{
  "num_hidden_layers": 23,
  "hidden_size": 192,
  "num_attention_heads": 3,
  "num_key_value_heads": 1,
  "head_dim": 64,
  "intermediate_size": 512,
  "vocab_size": 4096,
  "hidden_act": "swiglu",
  "norm": "rmsnorm",
  "norm_place": "pre",
  "norm_eps": 1e-05,
  "positions": "rope",
  "rope_theta": 10000.0,
  "rope_fraction": 1.0,
  "qk_norm": true,
  "attn_scale": 0.125,
  "bias": "none",
  "tie_word_embeddings": false,
  "parallel_block": false,
  "extras": ["capped logits"],
  "init": "normal",
  "init_std_qkv": 0.0962,
  "init_std_o": 0.0142,
  "init_std_up": 0.0962,
  "init_std_down": 0.00868,
  "optimizer": "muon_variant",
  "learning_rate": 0.00219,
  "lr_mult_down": 1.5,
  "beta1": 0.9,
  "lr_head": 0.0043,
  "max_grad_norm": 1.0,
  "warmup_steps": 0,
  "schedule": "wsd",
  "decay_fraction": 0.756,
  "decay_shape": "linear",
  "final_lr_fraction": 0.1,
  "batch_tokens": 32768,
  "max_seq_len": 256,
  "doc_mask": false,
  "train_tokens": 202900000,
  "max_steps": 6193,
  "dataset": "wikipedia_en"
}
MLP neurons of a small language model. Each row is named by its layer, matrix (gate and up: input weights; down: output weights) and neuron, and shows model dimensions 96-191. Each number is 500 + 50 x the weight over its row's rms, rounded and kept within 0 to 999. Numbers have three digits each. A neuron's up and down rows have the sign that makes its largest values positive.
After each neuron's rows, "fires in" lists the words (lower case) most often at its 100 highest values on Wikipedia text that the model never trained on. A number after a token or word is its count.

L15.gate247:465449483521544492538516411555436487479537533534500510467544541481411517513386466519506534497457585504531405515623569557455522533506467410475494448488554469438580451490484520623475402470568494379522562543559555514481649440531489525376496510512454524479418499477485504446507504381462562540
L15.up247:529457520471581558438528471443473498456581615407525575530476481475480499532487492458502566523488566472461526539507547472397437511456530600483531528435513547617500410532386510565459440519497527486559531543517396475572578531433405513496494561517609530559451414601479564527567586456467558535
L15.down247:392449566537517488477473534606474501500517491481535453469500536500482503530438447549524520541528573441435563457472333545487487489503511577472518477518452550429544337489495461527555566472472470452415600558518549575545408592517513553501510514552560472557516409497487488565479482448509583477
fires in: "to" 31, "for" 18, "from" 16, "of" 9, "at" 4, "on" 4

L16.gate51:533482464455510516483467440474503500577522499472549607616561537444420524517467576527458455404492500496527463501553453551428522490403488548577448554452520539432502490442479502519528537447603447573533474441521549557442613610393458513470487472434451538448520542563477431472603585514493472533
L16.up51:597521546521465413357546512490530562481488397454541529445551451473509552491510508489491572424481562392541481459471480524505503516543390485551537516400462488429463537514548544592534409480626482560451424570591463472423481517552553546497487481554449484467431522507477543538456502458457604489
L16.down51:471479551538583468576573504587504481503453492561425414472486455490462548435528508568449449587455535492494561532521401528500499522524533537598402521590568478549396457550513476463555488611601371429377600497568474564472522453478495595557456513454467563614523490539483511476441498415553485430
fires in: "was" 36, "also" 6, "then" 4, "thirty" 4

L4.gate155:517498602440472464501475472465504513557504595463534459504471497533531469551363478574456487513503511451501489488566547560523463417554490534470463406607447528526539515594481457621476496558487538502560546498491438567461500492506410555572523523456440475511458492564560448462564488576489577436
L4.up155:534494469472546466443504552469506375565478517477529497505523480540524428465464472586379529465432512509547564497609430565546481373504507556515402470531550495499535544458470566529484431518490464570530523525513460547473544519496465497509464457439480488478532568520634526391469457520485542429
L4.down155:555486502578541521447442491492462444631501506487532484494500513518493388523446478493485594491426501412515498547507464444484510439438509421510427457522516543500482465494436533542502473502486434602465506486506419485546562534518492448528500521420445508500457496547603535493465493495458518392
fires in: "album" 32, "team" 15, "film" 10, "population" 6, "albums" 5, "episode" 4

L17.gate69:490540451415580555498492477500536616542493576507537448530541554494519500457518443449457476450503549461463502481535568467403525448535457636408495420393441505456493434505473568425570454470431459467521438496531589504539494548400580510461573533576449510508527527416492531542555477498608429487
L17.up69:498528524571474419495380563450547557592493546564536470434462571459510391543384517523470511469515472539491530450424447498443519453471558517589454475546573477444501443535500493530605498475503480474513461507493479416583562398447617599462485516536413451557503468464422521549525425530531471423
L17.down69:477398537535518489528489585512355525552396613476437481514439508411562513415484435482487421498589522579532618535506428379456454527501470544545550467393500470510549521470447475495517460530559446455538487488500447415477521574419578547494461532460445486443503506457557465526580458491502432434
fires in: "that" 36, "as" 22, "which" 5, "after" 5

L12.gate424:452455464465491496502503494552505530585517394521551509448557585465560470387492501545485399517550508485516540495518349456418560548547463546431452459472546595461471551549464473510513543438445501521608460573481566492483469536538548543555596450493416443497485447488448556495546479523521536568
L12.up424:546514427442368500550451524488472569481482416445550479440432395418383530553501543538533542505587482516586499476482478537514521491425388538478541488483474519485530493586413558575471560505532489492459458504534467525508522500479501426550532428642471501517494514455530525500493543544404462534
L12.down424:551516441496570463536511531518448512483367511432521475539477526532373422445514478438566577535553554495526520565491488453463567482562514480486437515595474565481570535431511577602506547571435501387476409481437497483547552471479475503436572496535531561396472420398544498587509559492507554458
fires in: "to" 29, "can" 10, "may" 10, "wallace" 5, "could" 5, "wallner" 4

L11.gate237:500539521493448633476494497508565498515463441519478489450459582479487496436496534441489477523621523590458459521503498439472469522507470619542478584486521549543492526555417479557453487465464514483433477485534458488510514521488499556571618572474482504573462483470491518386335499546490486492
L11.up237:468462490592514552489533561520512558528518457459561455506516539528463450469522524532496414488470515580524506544558617561553487482577485467520493559539441508555467498517495483554430440481467524445513504438465446437491539512502434539451501539427526507497486549592511465522486604542488511437
L11.down237:452500462532471526596491510525522498502407465442447487468562491420500439373512498479465512539511471451475489568531433495496484530429478579482504428480526504509453438555469509468481524518507484568511461536478509668528388544547358535493467541431483420507527430504477503574436492515411519533
fires in: "from" 72, "through" 8, "to" 6

L16.gate93:580480547453439570451454540441511507559452576574479476561503413560512559461484539575458437558432530533489499412515409526478497538477519399510422471514481497591571440550454566419544478509481521449497542443448499488445450547491556435563485438513468541453486405502471499518448468459542593526
L16.up93:559522408498502493442502567480572376579512487473586560493498477561458490525414602543524517511386500462500446511460493524464519585555507547401476479484518531509480582469416545543483352505526507486466456578522430547579506475521530536551567610443474525429515444535553490454558452492598500504
L16.down93:448437528521460485507519550457444490506547566492521539441430485470433548558572480473489582462447539393510427430487386466554392432471452487478466487509516555514525556518550505582468442525506505372426505454422517478491463531477468505535509461470521501523461607575578478530428572421490516439
fires in: "the" 59, "he" 9, "this" 6, "red" 4

L17.gate81:419506441468512589543429533508545602438583566442581467607552517484459480584515545566516491458520479547458495464476523484398505493364541448449477518463443480513517464551516591499422572507408519598663449496462545410496568449452426533533521554430510553496484537571492518499645475488504498371
L17.up81:482585430515458482443426478473513497528616495533464552603498567464505403473474484592508496406487516468436466559505534525500502594472479612535548516467483558525433468499648450462531391430464493475447506477513463446488532488458491455477509537526485548427440503425511466567595468460527449459
L17.down81:439431384524498390507504440497457569491514516418549468427560566463525463498520519482536585510480559482499508532454393494582428553455476465486511537524498555519489588513464557515549548498528518362427477443522474512457564540487489539461541490552467422495556552410587479553529465453532516400
fires in: "which" 52, "who" 26, "and" 9

L17.gate99:462518463569470436542461501533454509485480479420486523551522470507531432435542534479535518491490413616540506520493442508479572400497459541427515492579446421408475486393515548564449530492469473477559575471495496403455536410485523483477514481450502423507533569441553481533462498534502526502
L17.up99:515499446561458504516523493496537519406429449365447483540502537507446440517496514500522523551436431481457449487510561428542570475438508462561504515591556466547519525500483500480444610522493561509421465434541540516508575474446422515458573447578457515525451431464442407490579555529476470413
L17.down99:463516577511593504517533606525452490549442510449483514571489448432523568379493515419479476407511461539501527520503457585545450558505515591466548508468522521410518456502554533491522598459491465512517544524482522448530449553484484456600504451487407495511519515557535458572505483485487424465
fires in: "after" 20, "following" 12, "in" 11, "as" 10, "upon" 4, "with" 4

L15.gate404:557440528532608516434561535458447442514592554544487515485477519448511439479518570545507498535583576485585451504603538488499531511474516506512501470528536463526448464437465457526581417460580490536500490507448481506483467467463573426526560561505526513458362427406504571459418519525543470472
L15.up404:494432566562530447462659524540453490547484457469464493498504467411623479552494535537499511540473464457551469455550460503582501458552483475498524625496550527404423493460460494503471428474580466565539545499464536490509434451490466527469481512477503456586553436517539490520414478466454428441
L15.down404:521505455477436495495525486483497535573497433450520521452471395346507589469519485477569446466438518523481401514459464469430473480507455520524565566477451492480401372517462508546438496444500578540483492549417480517496550462474486386514507528554468411637503551499410405485432451508491506447
fires in: "at" 22, "the" 12, "from" 11, "on" 11, "in" 5, "to" 4

L9.gate144:453492550528452541561515469443444492497503498552466487637426489452511446514498486557410537553484511463567536438445428535434708538479472582529534583526498518493504513416464526446412567633506560505432480435510490547507458504505454506500566477536596503457491566453509558549514503480548452473
L9.up144:453563439566504560506574400486528486526501502484462485503451509530431582550423490554427495508425488483524556526400490513542486511465504533518511446491539481503470453512551478525485458546513592476545462443494574437479512414483499537420598440469540461561499527518496394543509469577524462490
L9.down144:454492468516485534420446471462458525491531461509482469555508492580491447487502461482549511389507517523496449542527418496433529501606586621393458474436563469428547554482567550439502539565435492573514470496483550501497507468432463487542434523506419443545499442522537520541490597499499583439
fires in: "following" 22, "after" 20, "on" 10, "before" 5, "sox" 4

L3.gate289:566532503525480524435505538593508526390479525547498544471457438446411484474511449507499505528470409548457450433424454495594463458481458504438438462433529465434413542482513541504600534583520500520431433520529486589537509432491511485458603451434474578413448445441586530381459394503488583526
L3.up289:551562532495455501461527638549584478463438489589493474429501482436392412468464545544497574447529399501484500440471410489566389535559497451507520429534522460464476547497489499559674419499508570527494458525514477512518536434514500508478566434405511559436492443455560503393461474522485529537
L3.down289:502518491593479502485466495590546464461481539532462503469538481383421415483550519552488582479550478518448480490453361544493402537505511487505518484417486515542526544522451444587581498555433535407429443483509536572580583413449458494445525492524548549532543442509509546513460541474492493501
fires in: "used" 35, "built" 23, "soldiers" 9, "opened" 8, "market" 7, "sold" 6

L15.gate413:558546494480534540523447552514513495606517476489532441547537552527569443416519539567385443470515561514388505433533571558504558640479511540443526620465488483505507514490502516537601466529476490494543540553558458485550473528420538466509464407385537538550544446560546575541519493493491576394
L15.up413:564490417451518454475506479527458448530452461497512435543533473512520481476479429571403402541552441471465532577478576504535561534405451445474513457473515563488446467565474576402499455478437543459499577572500468515497535537431553511550571461382510518518479466518516457552499485542373467497
L15.down413:442494468524550561544469558465565496553559505556464557438507521486544506427524569551513586449571526518494515468469318503535491504481630448487418529537494517449459574568553525430518451506566505548498518573531491380480477457533519402486525457472463524469504492469601531463556473462438588453
fires in: "the" 93

L3.gate43:547535515442444503414478474516518498533610481499553490521555439465423453513497548537515508572503509523540500507433463511478508444385441469485575350395493460521417500560519491516424518432545504446491450421386542534564507431543558578535510498481544532449530530480476573464580503484543453509
L3.up43:480556543475378422423450464524554515594536479553603493576557386540546446511527603433465522431508449541515474488410455486452528427498501425524578444444435436577468516535483519540549525454466495503416463518404509466525510449620528566560556483464556487492535529523460586445562486476590461488
L3.down43:544488511482559527509556525477521500584564456486555564528559475516520541460547523486398545523503433446516461581498405440483528552567445522509467474383452487580485515463551483526589527458502506540470537517451507572552499478458551466601466477605581431503541474510464491452593502430518433570
fires in: "research" 12, "history" 10, "design" 9, "construction" 7, "politician" 7, "built" 7

L4.gate261:480429484414473491477590407470519525597434515468479531524483521439527580536458505551440542433500494507480552533542590435489476484387528437486527455455491478535518513583460498487435498587483496460655537557436492472584469495463470565538537498481621598505441441499486430524479426458563430574
L4.up261:442448480464507519473483466446552452575536513508394528540470564413568521511480527580487418444509545503550515441601453479577523516388486504500550496505508459541419504481436568483467409558537579575509514587463473522530557544468467507550566533518505574468363522517549439418455478479557483634
L4.down261:553461470485462530455459514465517431642534529474509489585463543442510542469439500561532549439496506458446599561582425462497495564377408349526477479498486538444478559522430554544422495534477532467516527584402448484552467548491508516486544489545465570552485433478569494403462530471502494562
fires in: "john" 21, "the" 16, "mark" 15, "business" 8, "tom" 5, "jim" 4

L8.gate324:439534455535538464475482519459527466512503498446492444474380540568406444448521401470572538522605501536463501483483478547400511519513512594479389583578460518531483533537412560538504533492526609512550441479510614478529640553454593475455467535530500504455455466539574551516463591454481392486
L8.up324:424579550524430500415465438498477539564463523496550541571503507466391465495486425437426428547641577479481558500505457485492505454591598489488594539497415539476497490467498457565577480514498529505493498547503429492492417532556466553450461511558536488483491466590435413472523474478529511495
L8.down324:452611475488492535542488523461503504458428505433504489450475542542475479555502519509426546484601440612478603583398471506476448522463532532483395522532504496548464495496523493456415466428444442508577527513460513395571536441481397439566574467440393514527533485532515558483497500431509519480
fires in: "well" 19, "along" 12, "later" 8, "like" 5, "alongside" 4, "off" 4

L11.gate50:569446475552586492532497510485518471440470465526535607475429409478481510476556526488562489627596440440539440409505465515471433587550468420523467530524554501429520522432558522477466498401481536459538504568573551475475543526456591459535500502504534479531495545532472544442456526601500471564
L11.up50:519482543511585465505460495509524494398463445515498583535509459432521493495635455523499489494557547516494441463503534523541515510606532551515453492498559500441567475494489515535479571420487423417535473487505562552581549468352552472557491521449453505508407578496406547519390457590556492477
L11.down50:572484412615482449525417539579494555498462476560425522605414459405438461498495540485462516575579515462570478556483346507540468468513541420503490475499481481571453481495561502479486485456520497504480505525474509430501406511457553433585504497448453489483600480554469518502485461516546471457
fires in: "became" 18, "been" 12, "become" 11, "the" 10, "was" 7, "remained" 4

L3.gate268:369483544467494629491524386545500519477497541517506438441511429453609444520532454489523531481495447518530478504451459462556530440563558474550513589539463505431486420474448493451515501449510544461565497408515459456442482488481516697531450519440571404539527497516477545461554503546521485431
L3.up268:426465475521517528445493567540517381476539581524415480432522465467534529451530428538450510543476457471503520485475513450497553509591473514454502605465500477470457515388542525419438469445595533398534441412534529524479505453455480554588433505466584441455521347513506509562566575536500508435
L3.down268:521538551456535522421432494490468414575514455482498476481492536394400524380526351509520567511527571470494461510471529503467486524519479572418480529518555501485469554524541469500418498470522529459475477457538521537488454440433553462561467514519495435521477503533503528554619482484556508495
fires in: "where" 18, "as" 17, "after" 13, "before" 9, "when" 8, "during" 7

L20.gate33:550540457511462502505591498423520560498493496482552480487654486415600446540473443495437510456456492596438491531460532530539473566470497462507540486428538548551468495491478516547454501471500428394407582513552532500424531494497542535451470498462557512582529451540524488489460488521567544479
L20.up33:543506565590503438451537445439524588520581476534525508464527431562484480519374561461510469551512429506448407565486502471407512450495404408448496492472493541466510387380527496501508471412522505495452476420519421571462604446493544492530555440477549427466483501474455442536555413455528463406
L20.down33:514472386512432496484490485374531497512520484574482498458535580473575464557491480502420536529548567455495457557376383507485471461514549437449499515520484512496427554392583494600493461499542507361379538454506496535471508463440524543504454488466504528574611461469497431524462455494503509491
fires in: "the" 71

L18.gate456:554530481429522507478443536482492492417568471486611501548486476513508479574452572505556520502530456590496521480501457518470494422530520510461414461539548512552482480533518485515530393512518454476547590550539437578452511492577474411481425380565496521567576474555450484504468489415508515567
L18.up456:389520560449504465493474497540445481450439517507563498437474580405492454411574447568504476553514428494472495511554568512475499463554454498517443485531619530488544533607576456517516506537519430461545505455591493506559563442531528498508574473494365510528433510407565411493483516492534557454
L18.down456:690504479514522506470497577528487568465545488559587501578483470513474589578479534472532446442521457552484615510464532525506500418463599465548480485487470494402466421456463374543560443424482500506540495599499471453450542452537457449453444474464505435530511540556478414472561518488437449557
fires in: "an" 67, "ancient" 4

L13.gate436:533488499446517480507501551480497571571569575461536521524421408566524388510424536507517470557522492523511556509498426496458504524476518530462452396584469515510524596520448558552553484515533539451511596435417528492586547491466476492548533454514516533455510507516506496465488493533522467572
L13.up436:522555514439590518461442464433543497504466520449587560504477595551468438522513470362544475531550488574477473509572434520531492483475541601508542435460508528589557582500439526579497563531484489460525457534572592532440539554468559513432510510518524455469491543489476429482545509557451428509
L13.down436:492538525514559434445567499467475430537515489578501521558500594537433529477503593556452492538475504459488527488475522507476438547444548544406490418532396445548584529426506662512523526545522479499498568374570499507587561491545494397559565573522456554478504536547573432431546488563458478533
fires in: "also" 26, "which" 9, "has" 7, "album" 6, "film" 6, "directly" 4

L3.gate306:527477417484467512476601615421622430444408530415455530508458511514493484503472633435522519434501516526496492517456431531444550509510454538514458512453519457505541501462505558448568471540534413479494539520522514468463607557470510546492516555489506577480421453515464413479526543424506376527
L3.up306:537446393537545430542528637322657480446490503447432594481512548459488513510458506533489543473482524410492478524489473497398452512491431482441435520400558429554571534502560503438508478515487511463506497493474502430539610588427537481546500529532450490477463485495481387505512539487479477542
L3.down306:576604443567492506547553424496489554535500503487482483511493536527503478496447410531528500439513470436497409531554477530451434382621461483540518448470602468503549471501436495491445510427501497570466456480484502502479421505530429497540515536535461412469420600466412525602509413428519511464
fires in: "both" 26, "these" 18, "between" 12, "various" 10, "such" 9

L17.gate427:505476438546461454395540499487557548454489529389515522519399552480538503496465475535585466522538505534512561545502586526475524603448563533482557488492479505439478496478504483477462574471520450529561464547583510456436458447490548537517542410512525429540507455451371508535488571543551564529
L17.up427:465460569536621607535463581526534525529482518479461555419466479508451493516507456424509593470480545577575456316537460556491452496504463542591486564467512519494491516561544526516495533402446474526514516565533517550465504583503556497539470542481518449474442473410587461577430399421557455434
L17.down427:490460543559633458518501553528508502426432492429566536416470582488539504451463491475595528534533464430475525510447432531387479502580479518525475418538551466527530513563539538610510510444520596470530526454462541496434525511424539504530486543546470575496509589551498458572424473521598401442
fires in: "began" 14, "be" 9, "to" 9, "started" 8, "continued" 6, "been" 6

L16.gate368:498466579568485589595583544548403549598492487475498565489588483488471547498450416474485506539513554567476396412541527511446559547502503529543452491499503476480528527412429468530487524419431537431582525571500521487455565554469539468361524537496563466547541511434484485436473522491481581522
L16.up368:519457464599505527545499566462502508397502387428566517485541459551473517507473524470537557536443493537568513435503541619561506558459496496435449489534466588501469463401578563567482482545551557495475558491529531582554506445454457465479483482499643517532475545558615532558414519531400509582
L16.down368:488480416475511418505566483520489447377545540481484566434557426460471502514530468520543633492395557528409457452492486498589502585452472454435482467511491438588483514415519495561433500459469534437420636497485464508483548489446588516486474470537527456556465410625472540515545447499496500485
fires in: "to" 28, "a" 23, "of" 11, "term" 4, "american" 4

L3.gate298:499502507451503491500447510537526524487444482475460529498511462482455527460424514542563401523502525447501557575441465489501570496487534569475484544530536481451548505551536518618466522576591556565600538480427576496473571521508468463555518479514454555488564494465618527432467504538511487515
L3.up298:445445406563502489512462517505472480430462511407487495518593483451506530526507505480518434484542496528489524543429436452503497613487461522562564524453551457477523403574447510552527430557495476549515442516513566586448517428428461412564459476505415628462555515424598571474469492541529469525
L3.down298:487529432558584557469507443590538415423605561502450460536510484375454513504531411532503475550498496527499502555489392466512472556453454474554615521446488450566475323482492493547553483487425546519495415522536530566425527537421462503499482463483438586470583575445584539443520506505528504459
fires in: "song" 26, "team" 20, "songs" 11, "sandoval" 8, "market" 6

L19.gate255:468467410498524489565514463534475507524532501487452493515486511502627545539498478505516474504505413527417424558494545614515614585509530517480522473435538514551489510554413632428488568331509537478525582561464479504443456502454524489527473519418535507466461499570532458559517433573585553532
L19.up255:581522554600451474538520475499447485495577421478542523554501449530488509563519520511580535502420424490466525436524533413483483507499463490459492498452487416467496501522502538452387495481523516511390495512430421489478549488531410534498489465452512502563552464501506526490481422520459556468
L19.down255:479497500538628526533528544440505518383475552491450549492549516489519550502431426420502525473454457476435551475464560523586540413392444513532531399518483472535514507438519446474582522631457471447515555460553549472472519510445578436529402392442461483547507447559517525488486470467560426486
fires in: "as" 37, "the" 12, "jennifer" 7, "by" 7

L10.gate333:429568458498453524424594376533528475480477472502533539470474517534467488500494532539484480421462511539464504414563559554432489533469453533454411593496520434474411438529528566582470501511496456439522490543435533443411551411557579500499522522409495425448598507469511419463453461497477478551
L10.up333:506477442517543448474489479432560524550629491418533527463460490553536550453459517562530518508497525491567455474524481661520465537461577527492545482473513489598559474548552600555499472400453438472501514482503613444474478482550391562466435459496434474446467551424496468454502483500450578603
L10.down333:494601484517482475485394571434545385554502525542430572538506485561473507412433568556507538477536458461523449480421523504366569529491436499480475592547471481496624510421496404527463593479451516509510566509483538517519444461576502471467556402615539478427557555433518465506523505521481532519
fires in: "not" 22, "well" 17, "most" 12, "to" 8, "have" 6

L6.gate5:511515500457453512551439433464566521548562540518446577577498530572469452477632537524449519449448526418499534479588440437393501501419549390479551431434529510557523449478563419480450510481500553631508440507516601506509559497473469458539579509513485564504490501533551550505451521583426561575
L6.up5:525515521538450514406481557500540525627462531498569528500597491553567409496545557526578468514523409486587471561470445526477582494477505482449487586479425501509397489484504482530502428435430513513570474477479477498570534495508463623596605395587540522509460518508538530508413484444553469527
L6.down5:486516437451527455592389438520480567471501497469537468477517411480475455512438418551489509631511492508448421398575419452423470608480444492480418620459478585517529463428453425508516524568529471433531448520450492463520498471590543510598437663494493550431474508522514472529525536493506412442
fires in: "had" 67, "however" 8, "which" 7

L4.gate343:526448458466565530532531571469444472537468505488496462531513432468521508517472469555486514451453457471540467408511435562535497409466511469354566483489575452510428507582577419513567415569506527440491536515539569565436571562509471450483556498496602478497443439511677527499495542430532438538
L4.up343:550392465402515530462511465559505627564413477442465551546577491482481457478523524564481450478516535550557509510538507470546558464505439408471607512476494482463467577507479535561595508555537620427500492504522458603501543499459489463507496466514488541422533468504627528488537517564512436444
L4.down343:596544519457572531554526495504520387540617616506489591501494522440454495553539441566473588489430441562451470438522419533523483466455515492405470489455526519592387563513592467492500516517435484471488576520458591535494531566569463471478501455466491386531547532521544423460561509384499552427
fires in: "song" 28, "songs" 16, "system" 10, "released" 9, "reports" 8, "systems" 4

L8.gate299:531498478488522491509464497528513539509538473531517492485540514442467502521474516454521477491565515607513462418586484520513551492470544541500490528496503532544521456562568454440461516539541462518395489437418471501539570523509411486438522538410490530427457452605453464423467507459490470537
L8.up299:534473483387523424584480522492481505573560487496523467460518573408456599492553430538446445509501469460529439508508530523450438498500529500481546496412404499480524479501590461537433557441385481381490542462515424507442585577505526491453483458466556494543413459501529464430434544607477585555
L8.down299:448485505491467487477531513438390498473452529453435349525525495474449512513484444431488526446489518520550508552516539515433469484471536518497507562486424507448486531448432501554463490531533509526479571468405563509453499613399413501536492478462500478580511582491553524543505520571508520465
fires in: "which" 51, "persons" 7, "list" 4

L4.gate289:567503466573405539484457481482537501411518503511517481565484555470492477492497456492506440610524528589443390522498548435447453557499493550439539475432509562484430465457525537471535492488570502452448473546494517449551529429487502478576539515469478486505448505530501579495494480423549443492
L4.up289:459519595458469524538502434463614537495501505475466572504503476435523536488381479477478422581528422418392483503404514524503458421528443523510532510507394490567462534503550522516483369496416501473543595453533533445442382495476487492479534578517470422463445476497488502414449452512543581471
L4.down289:456430501568446501498482558528634469515519492557444487504488570325607528427593392479469558472473447585479432530451515515476571494562477477445502480464477493504453457413517475501462460449598534509470553468505489492530510602458469460525433468462427507530469509514504530482457477412406550493
fires in: "in" 70, "during" 13, "through" 6

L8.gate27:500506481507495458470570493525454478569556521538464565444378538440512531570527532528518479487538454581444486461580434544509510448572490586561474396445561419557483485477466423540456522444473484560598491564483457475511495494450522581577462557496496476483515452500511507586460421437544517483
L8.up27:526424503498602447487568369438450493522563477437571596475512561534509515509448437560531466439586457522399479476517515603503518516560360447548531474528567588461517524471524538493526510508520562550524467487506541513545447516431626593553566527589460536523544542491505484492499438499383534448
L8.down27:538576520474453383431497518445482487561485541487484494487429506552443456524536478435540557426504475512432396470597453564457419540469553571497534518499531582476493445452461626503502545439419568490519456538532519469443432474402508550521581435553423518431483496467517468455441463597503592546
fires in: "to" 83, "not" 7

L7.gate406:583599514443512411528535477470505481571564611462485454495477529486392450482430497466406480442510402569536475492467510463474554506420449573472475507490507480547505462446445463570508547566490512513485451522486621481430555569527434552508468456535355475437474454454521453395532488543543537532
L7.up406:564570504475487455514604519402491566529471533527537495506493650497377474416474480539586510486517501520552436515543496497452597515457470550555462512569477515500474439397441479568508567509511467473505458497513551580442559515557476542570622465500458477449420597490539534501490495493459602546
L7.down406:403563474410489435488556493437525570491433513499510471441549393434398555559513455495476449420489413474489439518459385560428449480420471459607435494534512548617509526496506473538432517555571580470463508476556558532526505552493598495480571491435521509448462539510507480498436429518474514468
fires in: "suzuki" 28, "would" 19, "azerbaijani" 10, "ahead" 6, "had" 5

L7.gate423:532454469413459590469469499472632453547554568418508553504468417495483428504488470516534419549590569521402473550510438608436569531450471492487541483523554494520485512528492521490477397455472422498486478508437402534487547503459527528469465550522455460472520533364483423454560584466494519534
L7.up423:549496517508403433540546531430426485497522500523543502473498494575475515551547469503388538534442545537464546500449515434538525470509494567533480472502424475611477438514505434426499474548477519473444563513456478410461517567525511538460490414429517532495493468450468420457560524387541580478
L7.down423:494495464605456513567435480401512512456530583450405619521458500469496516482438472355416473571438470410453469535469469506441495447486476625493514516524548563559411554497476550389499564501517453549566542448449548465517527616399496447487503475370497436567532549493404463451411499465472409568
fires in: "these" 25, "9" 13, "such" 11, "1921" 9, "the" 6, "numerous" 5

L3.gate368:527564606535392520530471465481622521526468496530554514453501493419491459448505483528445475505464493440467481455418464448354481436489495465536513437485498456462463528472571458480543492486602474438476449518409479598519603411556511556582560470435464505465436480442582535512490498508523526585
L3.up368:562566594527471546419469520469531484582453523444540599496574499467443480518446477455513528530441424477532522503414474508332486450507545425504490398470491498516466521581515435450545578558525578472452477510496471569535595473559517439604558471430464520459471473460567540472514539554528487530
L3.down368:573560630535462565504393478563523512550459474431478511513535477376466456436525431506477519518462406517400513488444453486364486503531551514533455491429452505485452557548519400457544462446494549509468399537467469538514624463545535522543471451472528459572456406489580563437524498499518415569
fires in: "built" 23, "design" 14, "found" 14, "opened" 8

L10.gate163:592475488459574437442570559464490493505443462500539488474481493551490479429486488515452455463523639513573482513450495566604459489480492493524486493464604512540520666406431401482490507535564466456471557553435511552562570550450520446414510458494515459499395516496446505443488503557456567526
L10.up163:489571413498474486492471530572471437541484448450464457497515495470512465478436509490597472485452505437567485521429540481598508495469502501435404525548512481501558563496454487509544492434515481509369516545476450525533463446474488556473436497544508476473513468473542458465524471667485507478
L10.down163:446496421569531415528448488525594503498435420461632458511490460469392559486493517473381474543453500523559395446442519472542446462501601436466467416516532585528507499541403509521522569554515415480420476580437527501576462489524546489559425570535443521510503481459504578558529485559504558558
fires in: "gold" 23, "bronze" 9, "pos" 7, "pm" 7, "golden" 6

L7.gate141:425354524572501489431574465506531530528564430449504528486453521395478509524492529414480466454470453477541488515494549517535497458510456454482447504518533517419439530449448468577516583500454551450502522449479535512468538516464456513536471522580485463527497422560452417501382480494384578417
L7.up141:466531601498412518552506377461480478501490511550488568449532461507506449501537431475494532560578490460420428469518485539525466551512420455486523539446465461546450516545483426498397499555530691487432510413501524476545494402478489584495512507509492502532620474616550548451464452501480480441
L7.down141:514532550554541487488542497532448469432384531671536453498522509526465467497427375588492511462488525537544481451490531539481534553560438601451589405515484571564551470448490483509536486501465473515462338439631461580490484542459489475425434552510459516539430603435513550512533462442608519511
fires in: "from" 29, "of" 10, "with" 8, "to" 7, "atmosphere" 5

L3.gate9:526519492488449472450431466496546553455448431551520552476414465470474453365465509447420451480466507402549500507513473514474568498561456493413499501408507477547554476434540426450477401528491500444469518501482477524519524495450536399543587453419503578454482526506482499491344461471472431466
L3.up9:434451533571491481462569539481452501502495474551516525485503445582526458524515476433422446460470552439506431470536510484501478498510489483529459481453550463588471599428534478475454387563515482413518524462541443532546481586486564535486585477411512475460491451575483474488431473556524398484
L3.down9:451416408496548504498560543491526506594515512487463488469508604550536512501485562516513604482535548516386529512501499553633534632432509436447578475479537496487430451542468517428488516555549521413439482451461574465517450486465411549504479445521426488571496523494531537487532481560483533500
fires in: "the" 46, "in" 26, "as" 6

L3.gate496:409500584530447478492531496565525550511581463550493441494484449478535461571505592404471515541497480541427471572488531458496605494444509588518423535497529501450528495405531512489454472606527480432443495485551471476581449509561514521622484422463470429516498525446540552466494472506588410502
L3.up496:474519609463444606491505482547509533478501469521515418536530516487543466563513562399469508569456511532422541639461523488504654535522455464486449523445510501482543542432579564454431459560571527479509523424468544517629471555492416610501534451464569522453489511512532549476476491503571450605
L3.down496:501490477512474492486512571403512421509556516454490605456556483619508510519534485530495508463630523472571435517508435546513405464478614386459579434496439474455488531511457480573577422444507514486536495519477553410457553462477553476510450538463483514462440427545499360492512550544477505401
fires in: "japanese" 30, "the" 20, "living" 7, "bofedales" 6, "sales" 6, "that" 5

L4.gate43:546458507545516586364579384527463464485451550534507590509560525537488433596530554525544470512500442472502536523480506516626477511493564442524551553523460440540526502477511446447478457555587469415486508434533456525459557499445577563492542430533539529556560423582487445569520465588371578439
L4.up43:403416454448476461510432443535526524508505528470602601466505586436506614392397597512471534464553455537463467504560503507443452492507520457506476474476528484509537431482530481588514517500544547479487542551474505474478507469449538575509526526456577466443524501587484465535538504546484447521
L4.down43:497458535547445438569386402564544561511472525535505502533449455429485513496433436449485521538515456527571504509544498437502489503435487524497507477545649451473563506483450494508391502422551541484516483482533470470436426485484460475571569604493577477575476508570448457550555502555474475515
fires in: "as" 71, "to" 5